Weights of a small transformer language model: MLP 3072 tanh GELU, tied embeddings.
MLP neurons of a small language model. Each row is named by its layer, matrix (up: input weights) and neuron, and shows model dimensions 80-207. Each number is 128 + 24 x the weight over its row's rms, rounded and kept within 0 to 255.
After each neuron's rows, "fires on" lists the tokens most often at its 100 highest values on Wikipedia text that the model never trained on. A number after a token or word is its count.

L4.up2787 [135 168 164  93 167 155 115 144 161 166 130 140  84 126 130 140  99 180 190 135 100 150 128 123 134 110 104 103 168 139 155 151 169 104 121 126 164 125 122 106 141 141 181  98 166 100 150 108 114 100 112 101 136 134 111 126 127 102 106 169 126 150 104 151 126 127 106 114 137 150  81 124 116 108  91 153 114 164 139 118 111 136 141 121 127 129 144 139 132 126 135 128 135 136 157 146 164 150 112 133 174 116 131 159 127  98 185 139 151 107 104  62 130  84 133  97 113 122 164  94 111 143 181 137 142 113  79 120]
fires on: " |" 52

L4.up406 [105 144 105 127 175 178 123 119 154 141 142 146  69 132  91 149  91 124 144 140 127 130 104 104 122  81 128 138 143 124 143  93 121 138 140 168 153 115 133 127 129 144 142 133 115 161 125 118 132 134 123 145 163 100 144  99 114  97 144 163 133 134  91 162 143 143  99 113 145 148 106 123 145 127 142 115 108  78 143 118 102  87 117 141 152 129 164 130 157  95 156 149 128 139 143 131 148  53  66 115 174 149 114 142 148 153 164 135 166  52 102  61  93 157 166 100 100 101 151 113 117 120 146 112  95 140 106 107]
fires on: "\n" 50, ")." 12, " |" 6, "_{" 4, "(" 4

L4.up223 [107 164 130 137 151 125 137 147 156 152 101 126 141 125  81 112 173 102  97  90 135 153 121 141 165  97 130  80 166  93 149 117 135 114 127 161 134 147 150  96 144 110 146 128 213 149 140 138 126 112 124 149 105 131 107 148 133 143 129 111 133 144 127 186 111 156 112 120 131 147 108  79 161 111 117  96 125 144 143 139 127 185 134 152 146  87 146 110 125 119 114 149 143  98 142 140 173 131  94 136 161 136 129 159 140 129 172 127 117  97 148 120 127  88  90 136 135 144 162  94 107 120 150 135 128  93  92 141]
fires on: "\n" 39, " the" 23, " of" 9, " a" 6

L4.up1596 [ 67 135 133 106 168 116 129  91 133 109 136 157 101 116 154 117 135 114 125 148 132 142 132 137 158 110 119 150 117 101 149 120 156 144  76 167 136 108 144 101 112 137 152 140 124 154 117 141 150 149 132 105 133 160 146  56 154 111 145 132 145 139 119 153 170 142 136 114 158  82 123  97 160 152 117 113  40 131 151 133 134 127 141 105 125  93 175 141 136 137 136 145 173  96 106 128 155 104 101 122 145 136 112 135 146 119 115 120 129 159 172 139 138 120  69 136 153 135 142 143 178  99 111 131 165 116 162 148]
fires on: "\n" 23, " =" 18, " with" 11, " |" 11, " to" 7, " of" 6

L4.up2734 [ 95  94 135  95  73 165 123  77 139 132 155 157 137 151 135 115 147 110 140 106 146  94 113 141  94 125 113 153 112  74 109 120 171 153  97 117 111 127 146 149 141  98 101 133 117 122 145 144 109 119 116 101 130 124 142 122 156 123 131 118 137 137 114  90  75 104 139  92 132 141 145 142 123 159 154 115 132 107 113  86 157 143 141 133 123  95 165 160 120 143 128 110 100 116 124 160 113 116 102  97 105 101 141 163 154 140 109 126  79 169 108 141 131 166 131 100 104  99  94 132 151  85 144 153  60 164 171  87]
fires on: " |" 55, " of" 15, " –" 4

L4.up802 [109 125 142 124 104 172 102 126 137 146 168 159 135 129 190 143 113 194 141 124 108 142 110 200 133 120 129 122  89 121 148  88 115 115  96 192  75  95  96 165  99 152 142 112 130 118 123 136 117 148 148 140 132 132 130 112 177 109 115 105 113 132 142 109 138 136 135 146 120 121  91  87 137 138 107 143 155  67 115  88 105 103 121 146 107 125 108 141 158 103 157 181 140 109 115 148 129 144  63 160 120 147  81  95 149 148 151 159 137 126 115 140 148 145 167 115 139 110 129 122 146 113 151 126 148 141 113 121]
fires on: " and" 31, " daughter" 7, " of" 7, " son" 6, " second" 4, " father," 4

L4.up835 [151 141 138 113 167 134 117 147 141 147 100  93 115 118  79 121 124 140 116 111 116 134  73 148  95 102 128  96 139 106 129 158 119 102  86 145 144 126 152 118 141 146 136  98 134 168 109 106 106  85 110 128 119 130 110 143 113 139 126  92  85 109 117 137 145 115 131  95 146  80  98 132 134 123 133 148 141  91 188 140 106 156 141 113 134 107 117 155 154 127 121  97 137  67 115 135 164 118 143 128 154 182 112 124 130 124 130 123 135  70 117 162 126 140 147 114 141 183 131 100 114  90 139 145 146 156 156 124]
fires on: " |" 65, " Photo" 5, " Category" 5

L4.up2057 [157 150 179 119 108 129 127 111 150 125  92  76 137 141 151  80 147 132 157 146 142 149 103 128 146 135 146 138 102 115 176 120 175  72 121 147 141 107 148 118 168 129 143 108 130 157 137 150 147 131 110 191 127 150 174 156  89 141 143 128 107 103 106 145 118 115 135 109 116  89 120 135 156 143 127  97 134 136 137  91  66 129 125 136 169 133 113 143 126 129 157 141 141 132 116 146 115 130 109 131 116  89 143 172 136 107 170 182 133 127 124 144 122  60 141 136 123 149 116  98 111 134 122 147 150 129 144 153]
fires on: " =" 18, " (born" 12, " (aged" 8, " basketball" 4, " season" 4, " from" 4

L4.up454 [139  99 120  80 122 163 139 111 132 189 100 125 123 127  96 160 132 155 152  81 136 179  74 157 128 116 105 130 155 140 182 134 125 139 112 143 134 126 125  80 126 122 176 114 121 116 120  92  93 114 138 154 120 143 109 122 151 129 136 143 136 160  89 105 105 125 105 126 127  98 126 140 144 121 145 112 115  97 127 120 119 129 118 142  89 119 135 141 108 174  98 133 115 121 101 119 143 131  94 109 114 136 138 146 163 118 120 126 140 136 151 125 124 118 172 113 116  89 141 104  83 111 130 115 122 120 111 129]
fires on: " and" 43, " was" 8, ")" 7, " also" 7, "\")" 5, " |" 5

L4.up2063 [115 150 119 100 137 136 130 149  86 151 137 116 120 147 125 124 133 119 132 115 126 127 161  78 101 132 139 139 125 124 101 118 105 148  81 123 142 104 125 138 131 109 133 132 144 134 141 153 124 101 122 143 134 130 144 154 142 137 134 121 149  65  95 135 133 122 135 136 132 132  82 142 147 143 145 140 143 116 128 142 108 119  73  32 119  62 130  99 160 137 160 131  77 112 147 153 147 128 109 108 111 162 119 150 122  87 129 134 153 154 117 176 112 105 155 111 121 157 128 134 167  75 134 153 139 126 137 181]
fires on: " or" 54, " than" 8, " (or" 7, "/" 7, " rather" 4

L4.up1123 [154 119 160 108 136 140 120 146 158 166 124 141 120 151 151 115 142 128 172 108 163 122 127 140 141 127 128 101 126 119 164  96 151  98 108 132  93 125 193 120 143 189 112  80 137 161 153 122 117 117 120 108 118 146 110 113 113 139 139 137 164 120 118 142 109 147 134 132 137 156  78 109 150 111 171  97 136 112 170 162  98 107 137 119 128 110 177 110 100  95 152 200 172 118 147 184 158 104 124 143  93 106 124 141 149 140 180 179 142 137 103 138  89 101 134 102 106 121 192  90 132 114 161 124 172 137 124 137]
fires on: " |" 49, "|" 23, "″N" 9, " (born" 5, " (aged" 4

L4.up2066 [155 103 142 144 178 158 127 118 104 152 137  74 117 159  77 143 105 109 126 153 152 115 171 137 158 127 106 167 145 101 175 133 159 102 125 138  91 138 140 152 155 140 137 126 186 119 129 134 162 112 174 120 129 153 139  56 127 136 135 122 139 141 125 162 123 119 103 162 129 114 129  91 146 158 134 112 117 124 127 112 153 114 108 152 104  84  95 107 123 132 115 115 143 151 102 157  96  88 109 118  86 155 115 115 137 143 148 126 136 129 138 135 124 120  96 121 115  92 129 121 103 121 142 132 113  85 127 137]
fires on: "s" 18, " which" 12, " of" 12, " who" 11, "s," 4, "==" 4

L4.up2575 [118  97 166 129  75 156 130 124 126 113 128 106 102 161 133 101 141  99 151  90 144 172 118 128 138 133 121 127 131 104 184 134 168 124 133 141 147 120 139 123 125 141 144 152 139 192 123 152  98 158 110 163 128 129 156 138 114  99 137 174 155 123 135 118 115 187 138 105 116 109  78 115 115 117 134 108 123 136 124 117 110 125 117  81 123  82 163 111 131 100 116 129 120 131 100 147 141 139  92  88 137 169  95 129 166 129 137 178 111 138 121 155 114  92 126 123 115 116 100 122  64 132 156 151 130 129 127 129]
fires on: " |" 54, " =" 10

L4.up2850 [ 99 112 120  95 102 156 127 162  85 107 127 167 129 139 118 123 124 130 158 105  95 147  87 115 135 120 123 129 129  95 101 157 159 178  65 154 109 140 113 146 132 108 136 141 135 136 125 113  89 156  95 164 119 120 150 111 167 151 108 120 155 131 121  84 116 154 113 127 113 116  90 127 149 132 151 129  81 102 115 114 119 133 138 124  86 115 117  96  99 141 162 141 128 144 145 129 142 162 113  83 164 122  78 142 123 130 117 146 161  94 121 144 139 134 122 125  79 106 138 117 100  96 142 165 142 104 138 138]
fires on: " as" 36, " |" 34, "\"" 21

L4.up2008 [119 132 143 134 171 127 110 132 179 208  89 133 103 137 108 153 122 151 144 151 114 171 120 109 124 120 129 102 121 115 151 143 151 138 150 119 108 155 121 138 174 125 148 145 135 146 177 125 120 128 119 139 143 137 135 120  90 151 131 132 155 128  93 127  95 118 144 132 128 142  82 129 171 110 144 148 131 153 122 117 113 122 135 120 148  89 126 120 133 150 137 161 126  53 131 158 130  98  99 115 173 148 105 158 173  91 150 157 103  82 113 127  92 101 121 127 104 108 128  93 141 130 205 128 113 138 103 118]
fires on: " |" 84

L4.up2088 [166 164 188 120 130 164 112 129  84 154 113 137 102 132 119 100 155 122 127 136 133 155 131 109 164 152 108 155 125 129 172 122 131 113 114 155 156 167 135 105 118 146 137 142 125 179 159 121 111 100 126 122 127 160 142 129 150 125 138 150 188 101  77 102 135 127 150 116  92 146 120  95 111 117 103 140 122  99 123 142  81 162 110 148 160  99 133 115 132 113 112 132  98 135 107 156 145 148  79  89 180 158 113 134 140 123 130 155 132 127 129 138 112 116 104 134 130 124 132 113  59 144 174 135 118 122 122  99]
fires on: "\n" 47, " |" 44

L4.up1916 [152 136 163 124 117 176 101 129 165 122  95 142 129 120 136 139 139 135 169 100 124 131 149  91 156 123 121  85 124  79 170  79 173  66 116 126 148 167 165 120 176 149 182 128 138 175 156 117 110 109 130 159 118 137 155  76 166 119 157 128 150 117 104 108 161 115 112 117 127 158 120 101 135 158  93  86 120 153 146  97  84 136 132  97 176 132 148 151 166  65 122 180 129 106 148 137 156 140 131 195 140 137 137 106 145  95 160 125 149 130 162  81  92 121  92 132 142 131 149 120 106 111 160 150 163 101 107  85]
fires on: "\n" 63, " in" 4, " a" 4, " this" 4

L4.up1727 [ 68 145 160 118 145 128 129 131 109 131 126 115 109 114 136 101 120 126 127 109 117 139 111 156 142 134 179  98 115 117 125 102 143 125 131 145 134 102 116 168 123 112 143 143 155 159 129 168 137 129 137 107 160 138 122 108 165 118 115  97 138 137 131 106 180 140 143 148 138 116 104 130 130 142 151 140 125 132 108 102 111 125 131  82 108  95 136 125  90 125 161 178  61 108 133 147 103 172  95 113 119 106 105 135 111 123 126 125 133 165  97 112 151 115 133 130 157 132 128 122 154 150 156 136 122 153 126 105]
fires on: " and" 41, ";" 7, "ing" 6, " |" 6, " to" 5

L4.up2777 [162 146 162 121 157 135 123 124 139 135 129 122 115  68 128 129 122 171 101 104 129 161 116 125  66 125 161 100 137 167 181 134 124  97 134 115 135  94 132 116 122 145 139 125 159 145  80 169  87  78 130 160 161  89 104 149  91 150  95 108  94 125 129 115 116  94  90 192 122 117 132 134 150 117  99 136 106 109  97 143 115 133 122 112 153 141 148 138 150 119 132 141 139  88 169 165 123 137 155 126 173 115 102 123 156 146  87 116 122 117 120 145 152 112 118 170 110 149 153 122 164 119 110 180 151 102 158 127]
fires on: " |" 57, ".8" 4

L4.up1630 [162 103 152 135 113 144 128  94 168 142 143 113 128 135 113 101 127 136 141  94 131 103  39 117 100 127 120 127 128 152 134 117 138 125 139 138 121 158 118 127 143 127 153 125 116 114 118 114  84 112 112  92 138 127 153 129  91 152 115 147  84 101  95 118 167 159  86 116 135 117 109 116 145 168  77 147 110  92 140  86 133 118 136 143  89 123 138 133 126 128 137 114  69 118  70 113 142 161 106 119 101 149 161 142 135 125 137 142 124 139 163 135 127 125 153  98 120 112 145 137 105 163 127 133 143 111 106 147]
fires on: " and" 40, ";" 13, " |" 10, "\n " 6, " Chairman" 4, " the" 4

L4.up1086 [102 113 147 141 138 140 109 146 149 166 106 104 114 120  95 110 150 109 110 136  82 106 180 128 134 112 128 132 141 140 120 148 128 131 106 141  76 161 131 123 147 172 138 122 144 144 146  82 111  79 186 129 159 140 126 143 146 101 104 101 114 153 141 136 109 112  90 176 139 127  67 110 130 163 104 149 140 112 102  87 144 126 103  94 169 121 108 125 143 125 164 137 139 128 123 141  87 129  96 106 106 156 106 147 128 106 139 114 118 146 137 134 113 102  91 143  84 157 137 122 156 127 128 137 129  76 134 155]
fires on: "s" 32, "ers" 15, "s," 6, "er" 4

L4.up2375 [100  78 161 125 145 168 119 122 132  92  82  98  87 137 133  52 171  84 154  95 137 163 156  66 135 104 122 106 123 121 158 132 133  92 161 110 165 115 139 117 142 130 154 128 148 179 111 158 112 148 141 147 150 141 143 100 112 117  90 127 166  99 110 123 126 144 145 133 156 129 124  93 151 112 103 105 139 143 105 137 106 127 140  97 125  87 162 112 112 132 120 143 142 143 157 155 158 135 115 119 117 167 101 110 155 157 171 137 166 111  99 123 101 130 161 151 134 141 115 100 120 134 153 102 142 115 102 124]
fires on: " |" 79, "\n" 9, ";" 6

L4.up1556 [ 90 199  98 104 100 123 122  85 104 127 109 148 108 124 105  71 109 127 118 114  83 194 118 115 183 124  95 122 122 155 126 122 131 116 124 123 113 126 104 159  69 157 192 133  88 133 155 141 147 149 180  98 125 145 120 129 123  79  93 130 135  95 123 120 158 124  79 126 136  90 111 123 146 146 121 133 193 129 108 110 117 107 129 152  89 140 128 108 152 151 143 136 151 132 131 126 149 171  86 111 148 144 154 132 121 129 114 132 156 157 119 101 127 139 169 130 140  77 129 115 115 133 133 143 122 165  95 143]
fires on: " and" 20, " were" 12, " are" 11, " Team" 4, " of" 4, " Party" 4

L4.up812 [143 119 150 119 159 132 120 141 141 144  89 151 124 134  89 108 136 124 137 115 144 144 150  85 171 156 118 125 117 137 166 143 135 109 131 142 111 167 147 118 183 144 179 115 128 156 146  98 121  77 140 116 122 144 193 143 138 154 119 158 134 143  89 151 105 108 128 106 138  74 128 107 148 113 148 112 153 147 123 143 118 127 134 119 148 113 140 134 156  83 146 128 136 117 136 135 158 127 117 102 137 153 135 178 152 106 126 136 165  95 174 146  95 127 103 128 140 152 107 118 100 105 161 139 141 135 138 128]
fires on: "\n" 56, " 1" 4, " Mon" 4, " |" 4

L4.up1662 [133  98 175 126 151 120 138 119 121 144 116 132 137 137 123 108 151 166 125  85 158 125 111 116 116 128  98 156  84 118 146 110 102 129  85 112  80 179 132 122 161 120 146 123 128 127 155 143 124 105 131  87 101 137 143 101 101 131 159 157 167 156 144  89 108 128 154 113 139 106 144 117 147 190 118 127 112 110 123  97 146 118  76 132 119 112 115  98 149 151 103 110  77 117 124 167 119 123  75  86 132 142 122 165 170 139 130 124 102 124 100 164 143 129 109 110 127  79 112 145 154 126 133 181 108  95 121 135]
fires on: " |" 65, " 7" 5

L4.up2123 [133 121 138 143 114 188 134 107  89 104 122 136  94 143 147 126 158 112 164  93 137 129 125 149 128 110 160 114 155  74 150 130 133 115  90 121 125 144 133 139 115  82 110 139 158 168 152 126 132 152 128 119 120 132 135 143  93 137 100 132 155 152 112 107  82 160 152 140 120  87  91 126 100 123 140 137 132 105 123 117  95 112 115 127 139  98 114  73 103 110 114 131  86 141 136 144 128 138 125  70  97 127  97 151 151 147 172 132  96 127 126 136 134  74 119 109 131  97 138  76 137 120 133 128 124 122 136 114]
fires on: " |" 100

L4.up746 [145 145 132  74 110  77 143 116  72 126 154 149 126 140 150 121  78 102 150 144 105 155 127  80 102 119 119 109 137 115 109 116 168 163 154 151 127 122 127 115 133 139 139  87 122 112 120 138  96  95 161 184 156 125 139 152 147 166 153 108 142  79 131 138  97 109 138 140 130 129 143  98 164 110 120 110 153 170 116 162 116 141 132  87 109 154 150 135 143 141 148 149  93 117 159 135 144  41 146 160 132 124 133 145 128  85 109 132 144 118 131 168 162 104 149 132 108 108 153 114 123 134 153 139 112 127 104 131]
fires on: " than" 30, " against" 9, " or" 5, "/" 5, " instead" 5, " to" 5

L4.up1148 [138 128 128 140 130 148 129 130 108 126 113 137 111 139  95 122 124  95 109  84 158 137 147 129 151 106 151 130 156  63 137 129 129 119  78 116 123 121  96 141 109 112 149 138 109 166 123 107 128 117 137 104 134 127 125 148 105 138  75 132 168 182 127 126 119 131 135 155 124  60 126 146  53 142 139 124 166  87 131 124 127 120 105  77 139 132 125  97 124  76 101 104 108 158 162 151 147  94 107  52 107 140 108 137 148 141 132 122 120 129 153 158 141 107 139 115  94 133 117 111 128 115 133 123 122 130 150 123]
fires on: " |" 61, " " 37

L4.up304 [116 152 140 109 137 158 146 143 132 150 125 188 103 131 150  96 133 114 168 139  97 106 121 123 128 147 155 115 141 118 128 117 178  79 119 130 137 122 125 138 136 129 149 126  95 159 160 145 134 133 115 109 115 129 195 106 134 109 161 152 128 133  90 122 116 140  70 117 126 112 111  70 166 113 109  88 163 138 132 125  89 104 145  90 121 141 176 104 145  73 182 176 161 154 192 159 122 154 116 107 105 122 103 171 126 120 154 158 132 122 156  66 107 120 165 112 104 129 213 114 129  85 130 151 141 129  97 159]
fires on: "\n" 28, " (" 14, "-" 7, "|" 6, " |" 6, " in" 4

L4.up559 [155 145 132  62 163 120 126  97 110 185 116 127  81 126 102 132 131 125 148 147 139 159 117 107 105  98 140  98 201 144 150 128 164 115 124 147 146 154 154 126 129 151 168 141 179 151  98 107  78 118 162 191 156 118 115  98 108 151 143 104 133 127 115 143 123 131 117 125 134 143 126 130 145 118 118 118 137 154 129 119 109 145 121 141 153 135 142 121 106 132 120 166 124 120  96 136 126  90  64 160 121 142 117 129 149 149 124 121 176 115 143 142 120 105 145 153  94 123 144 107  99 130 149 142 169 132 154 145]
fires on: " |" 56, "7" 4

L4.up2236 [169 120 150 129 134 165 113 100 186 176 106 129 118 149 157 109 127 125 171 111 133 146 124  98 135 132 104 121 132 121 143  86 157  66 106 144 135 123 142 143 152  88 135 129 117 175 136 133 108 106 150 137 125 128 125 120  92 158 118  93  69 142 114  90 141 153  96 135 123 109 121 103 191  94 103 129  97 142 123 100  34 151 131 134 139 143 126  96  86 109 162 132 133 109  99 135 120 130 110 155 115 109 173 145 159 132 183 154 128 189 146 172 115 110 142 123 123 116 134 129 123 157 151 125 151 118 121 125]
fires on: "\n" 27, " =" 24, " season" 5, " as" 4, " of" 4, " |" 4

L4.up900 [151 144 149 129 119 117 128 163 131 147 128 120  90  99 130 100 112 137  95 114 139 156 135 120 150 125 153 137 138 170 169  71 104  93 108 132 125 146 113 141 144 105 131 106 106 133 179 143 148 110 135 140 142 129 113 137  90 118  97 160  97 147 147 134 137 123 107 145 128 143 140 142 123 108 119 148 158 108 151 167 119 121 146  94 162 140 183  75 127 119 161 179 115 108 122 158 123  96 125 120 113 156 147 151 135 138 155 110 171  76 138 100  94 142 158 128 115  95 124 133 187 144 152 121 121 128 113 126]
fires on: " I" 43, " we" 10, " me" 8, "I" 6, " You" 6, " you" 6

L4.up102 [158 129 139 121 121 158  90 130 135 133 152 144 119 165 112 133 137 161 125 120 112 151 100 147 114 113 119 134 142 105 168 128 147  69 143 148 135  98 117 111 161  81 138 136 134 126 138 141 135 156 108 110 116 149 177 147  94 190 110 192 119 170 117 144  88 118 140 103 123 111 148 122 129 103 145 118  96 144 175 128 109 158 140 131 139 128  90 111 124  94 110 130 137 133 156 135 201 174 102  99 183 116 109 147 142 119 170 158 111 115 101 163 109 112 115 111 140 148 112  92 117 134 152 137 164 106 163  95]
fires on: " |" 88

L4.up3015 [131  94 135 140 158 142 144 138  96 159 102 154 109  87  68  97 112 112 106 140 149 115 112  85 119 154 129 170  86 162 146 148 114 124  98 190 140 117  82 163 160 136 125 140 129 140 140 142 127 125 132 148 119 160 165 125 112  84 103 119 184  68  86 147 156 173 142 124 109 123  90 117  98 113 175  77 108 162 143 164  94 126 105 107 167 150 140 111 143 109 159 121 132 132 151 122 130 125 117  68 125 197 153 151 134 152 143 160 129  83 126 127  91 107 130 117 143 140 159 140 137  90 135 142 123 143 120 137]
fires on: "(" 17, "\n" 10, " “" 9, " $" 8, " $\\" 8, "[" 8

L4.up2881 [142 132 135 131 102 131  96 124 111 110 120 143 126 164 114 101 174 112 152 110 120 145 152 133 134 132 180 109 163  83 128 113 144 104  89 110 131 179 158 164 147  82 154 108 178 150 156 144 143 129 143 140 121 133 147 133  98 122 133 131 158 179 139 118 124 137 166 131 128 128 141 166 144 152 142 116  80 110 122  97 130 153 138 136 144 118  98  80  98 129 113 124 110 111 119 139 167 117 132  81  98 121 103 148 147 130 132 141  84 136  96 159 131 130 148  96 134 109 141 104 180  65 141 103 121 137 118 111]
fires on: " |" 77, ";" 8

L4.up50 [122 115 130 134 144 134 132 109 133  96 134 114 140 112 114 122 105 127 105 126 102 187 130 109  91 154 152  99 154 147 135 127 158 131 129 165 123 115 139 164 122  99 153 119 133 163 134 117 104 103 103 129 143 135 121 176 145 148  72 145 148 111 104 130 118 132  89 144 118  98  85  92 146  81 121 111 131 100 129 115 128 117 138  76 142 115 111  89 150 153 140 147  70 129 127 133 164 119 108  93 119 128 125 139 155 135 132 135 152 117 124 128 143 111 116 124 101 129 170 105 123 176 136 137 171 152 132 158]
fires on: " at" 39, " |" 38, " near" 5

L4.up2650 [ 92 157 146 124 179 153 126 129 156 143  76 137 100 107 120 111 117 128 116  99 157 123  85 145 138 133 102 129 128 158 157  89 121 153 129 153 109 129 137 105 155 159 123 136 178 106 172 121 138 102 113 168 130 128 146 148 149 158 110 155 139 138  65 193 146 125  98 141 113 140 145 128 103 105 163 126 109 125 149  99 133 127 101 132 118 152 118 117 153 120 138 134 110 139 131 141 134 146 115 146 175 123 182 136 141 162 135 127 152  93 135 114 119 118 131 107 118  91 147 133 110 123 151 131 135 152 119  94]
fires on: "\n" 27, "-" 22, "-1" 4

L4.up2548 [177 114 161  83 145 137 118 131 117 136 145 182  73 134 124 144 152 174 165 138 137 149 110  97 102 135 126 112 162  86 157 129 164  88 147 140  97 142 145 100 130 123 146 113 147 143 108 135  83 119 133 154 128 122 139 107 104 155 103 135 142 141  90 155 111 140 151 120  90 115  95 107 151 143 104 125 137 149 131 156 124 153 142 110 145 136 114 103 100 142  94 159 141 105 146 140 172 139 121 131 110 139 122 140 163 110 149 169 126 124 138  86 111 130 129 133 120 130 116 118 103 152 140 141 159 137 165 151]
fires on: " |" 54

L4.up2586 [110 175 133 118 134 107 114 131 118 155  84  96  96 111  75 106 126 125 117 104 113 138  87 131 148 117 126  94 109 141 163  91 133 123 167 174 124 138 132 105 109 155 109 135 114 113 156 140 121 146 135  88 121 138 149 116 115 148  70 115 157 145 103 145 126 112 140 151 123 123 126  83 175 152 173 139 134  98 134  86 108 101 158 125 119 133 132  78 142 123 111 156 127 121 193 151 126 111 133 171 182  98 146 116 138 141 120 115 136 127 173 106 139 148 153 133 109 113 166 150 104 133 166 155 167 133  74 129]
fires on: "\n" 40, " (t" 6, " (s" 5, " (p" 5, " (D" 4

L4.up1118 [152 111 162 115 108 149 130 135 148 139 150 156  95 154 139 108 130 135 137 113 144 113 117  94 142 135 114 111 135 110 176 117 122 137 107 164 134 175 123 133 118 114 158 115 137 179 159 104 123 150 139 151 128 145 179  91  95 145 119 130 179 111  86 111 154 160  85  99 118 142  96 105 157 136 125 136  92 152 175  96  96 162 146 142  94 149 121 130  81  98 135 182  99 108 111 129 186 156 104 154 157 106 155 129 163 107 184 136 142 138 132 199  88 124 155 120 135 126 161 129 128 102 185 136 141 106 116 120]
fires on: "\n" 28, "\"" 15, "°E" 5, "." 5, " =" 5

L4.up1126 [113 119 147 133  93 160 136 152 111  97 114 166 138 154 130 145 138 139 174 124 115 135 131 147 133 143 136 121 126 103 160 132 152 172  84 133 145  94 131 151 138 151 105 142 125 147 102 125 107 155  72 150 137 124 154 131 163 165 110 112 152 141 128  99 112 176 139 160 133  90 107 144 161 111 133 123 138 111  96 131 132 145 152 106 122  69 128 130 140 138 150 133 128 139 128 143  99 158 113  89 108 146  50 132 110 144 126 141 130 118 107 141 119  79 119 123 103 107 116 122 135 126 150 149 110 120 146 147]
fires on: " |" 74, "\"" 19

L4.up696 [178 145 151 125 142 156 120 131 128 178 116 121 132 108  84 117 130 122 159 144 101 143 125 159 130 118 155 130 135 105 118 118 161 112 117 109 138 157 125 132 152 127 135 104 188 153 168 121 141 128 120 138 144 138 149 103 128 143 112 120 109 199 110 108  65  75 134 116 141 108  96 156 166 118 121 112 113 113 137 116 108 150 144 139 129 128 144  92 130 137 123 161 127  86 123 144 111 107 123  56 103 113 129 151 147 107 108 172 102 111 105 144 135 123 165 127 141 124 130  81 164 120 126 134 109 165 123 109]
fires on: " |" 68, " Party" 5

L4.up301 [132 139 155 136 128 112 118 135 210 135 149  91  98 113 167 118 154 163 157 134 127 117 110 116 122 120 130  97 127 122 157 105 164  69 138 107 172 106 170 141 124 124 139 130 127 166  97 110 121 103 152 155 131 126 133  68  80 157 133 116 101 140 128 127 120 109 190 140 109 125  98 141 161 134 157 124 130 147 129 126  87 157 169 143 183 115 159 132  67 120 164 154 111 110  92 145 113 139 133 158 113 138 123 134 135 133 181 165 109 142 133 185 104 109 137 125 134 149 136  98 170 109 129 148 152 116 101 116]
fires on: " |" 31, ";" 18, " Premier" 9, " changed" 8, " First" 4

L4.up996 [157 105 131 102 131 116 130 131 149 138 131 149 133 170 109  97 133 106 130 109 128 154  61 126 147 123 100 127 136 130 128 113 110  97 118 135 115 144 109 147 138 125 156 107 124 142 140 132  80 149 147 117 117 150 173 141 120 144  87 153 114 117  78 137 111 145 136 106 153  82 126 130 133 105 157 120 159 141 164 130 159 118 110 129 170 126 118 117 116  93  93 144 108  88 117 149 144 155  97 113 115 124 107 126 146 126 140 132 150 124 132 137 115 108 149 103 106 156 141 116  96  93 109 102 172 124 145 180]
fires on: " |" 63

L4.up910 [173  99 114 144 127 154 123  93 124 116 111  95 126 122 114  99 130 114 119  87 156 151 152 154 159 129 144 149 125 159 168 111 102  82 112 117 119 162  57  96 148 156 181 136 153 151 140 125 125 125 176 121 140 138 161 142 131 105  54 110 160 136  94 148  90 146  91 145 138  79 126 115 150 134 133  96 142 100 148 143  89  80 134 109 126 167 149  66 143 104 131 165 156 111 129 148 146 129 129  87  89 115 146 178 148 139 127 104 134  96 135 103 102 109 144  95 121 139 181 121 134 118  96 101 136 121 122 145]
fires on: " |" 35, "\n" 13, "|" 10, "Sc" 4, " sc" 4, " Pld" 4

L4.up1950 [ 78 123 144 108 129 133 135 164 156 156  98 132 129 137  98 128 109 131 170 100 114  98  55 158 138 123 144 135 131 118 160 143 140 144 106 142 122 134 153 109 138  84 169 121 144 145 163 129 152 130 126 128 127 130 151 118 137 121 120 129 148 150 104 146 133 151 138 133 110 116  87 151  84 146 130 122 124 124 128 157 135 137 158  97 123 107 166 131 142 111 118 181  87 102 137 153 115 135  91  84 105 109 111 230 133 142 147 164 118 143  80  99 138 122 138  94 145 127 110 114 115 107 133 144  83 129 117 103]
fires on: " |" 54

L4.up1845 [ 91 151 169 129 117 155  89  99 152 191 138 119 130 155 126 131 149 116  99 121 119 163 113 140 161 136 113 118 132 101 153 140 125 132 129 125 169 132 151 116 123 145 125 132 130 140 139 148 104 136 115 155 102 139 145 165 110 124 138 161 165 103 117 109 144 103 140 111 110  97 113 135 147 125 120 114 149 131 107 144 119 115 142  96 141 112 137 132 125 160 161 149 125 123 135 133 123 156 121 108  93 148 111 167 151 156 167 173 108 117 111 132 107  95 159 125 121 165 105 111 139 145 173 133 121 151 154 127]
fires on: " |" 66, "-" 7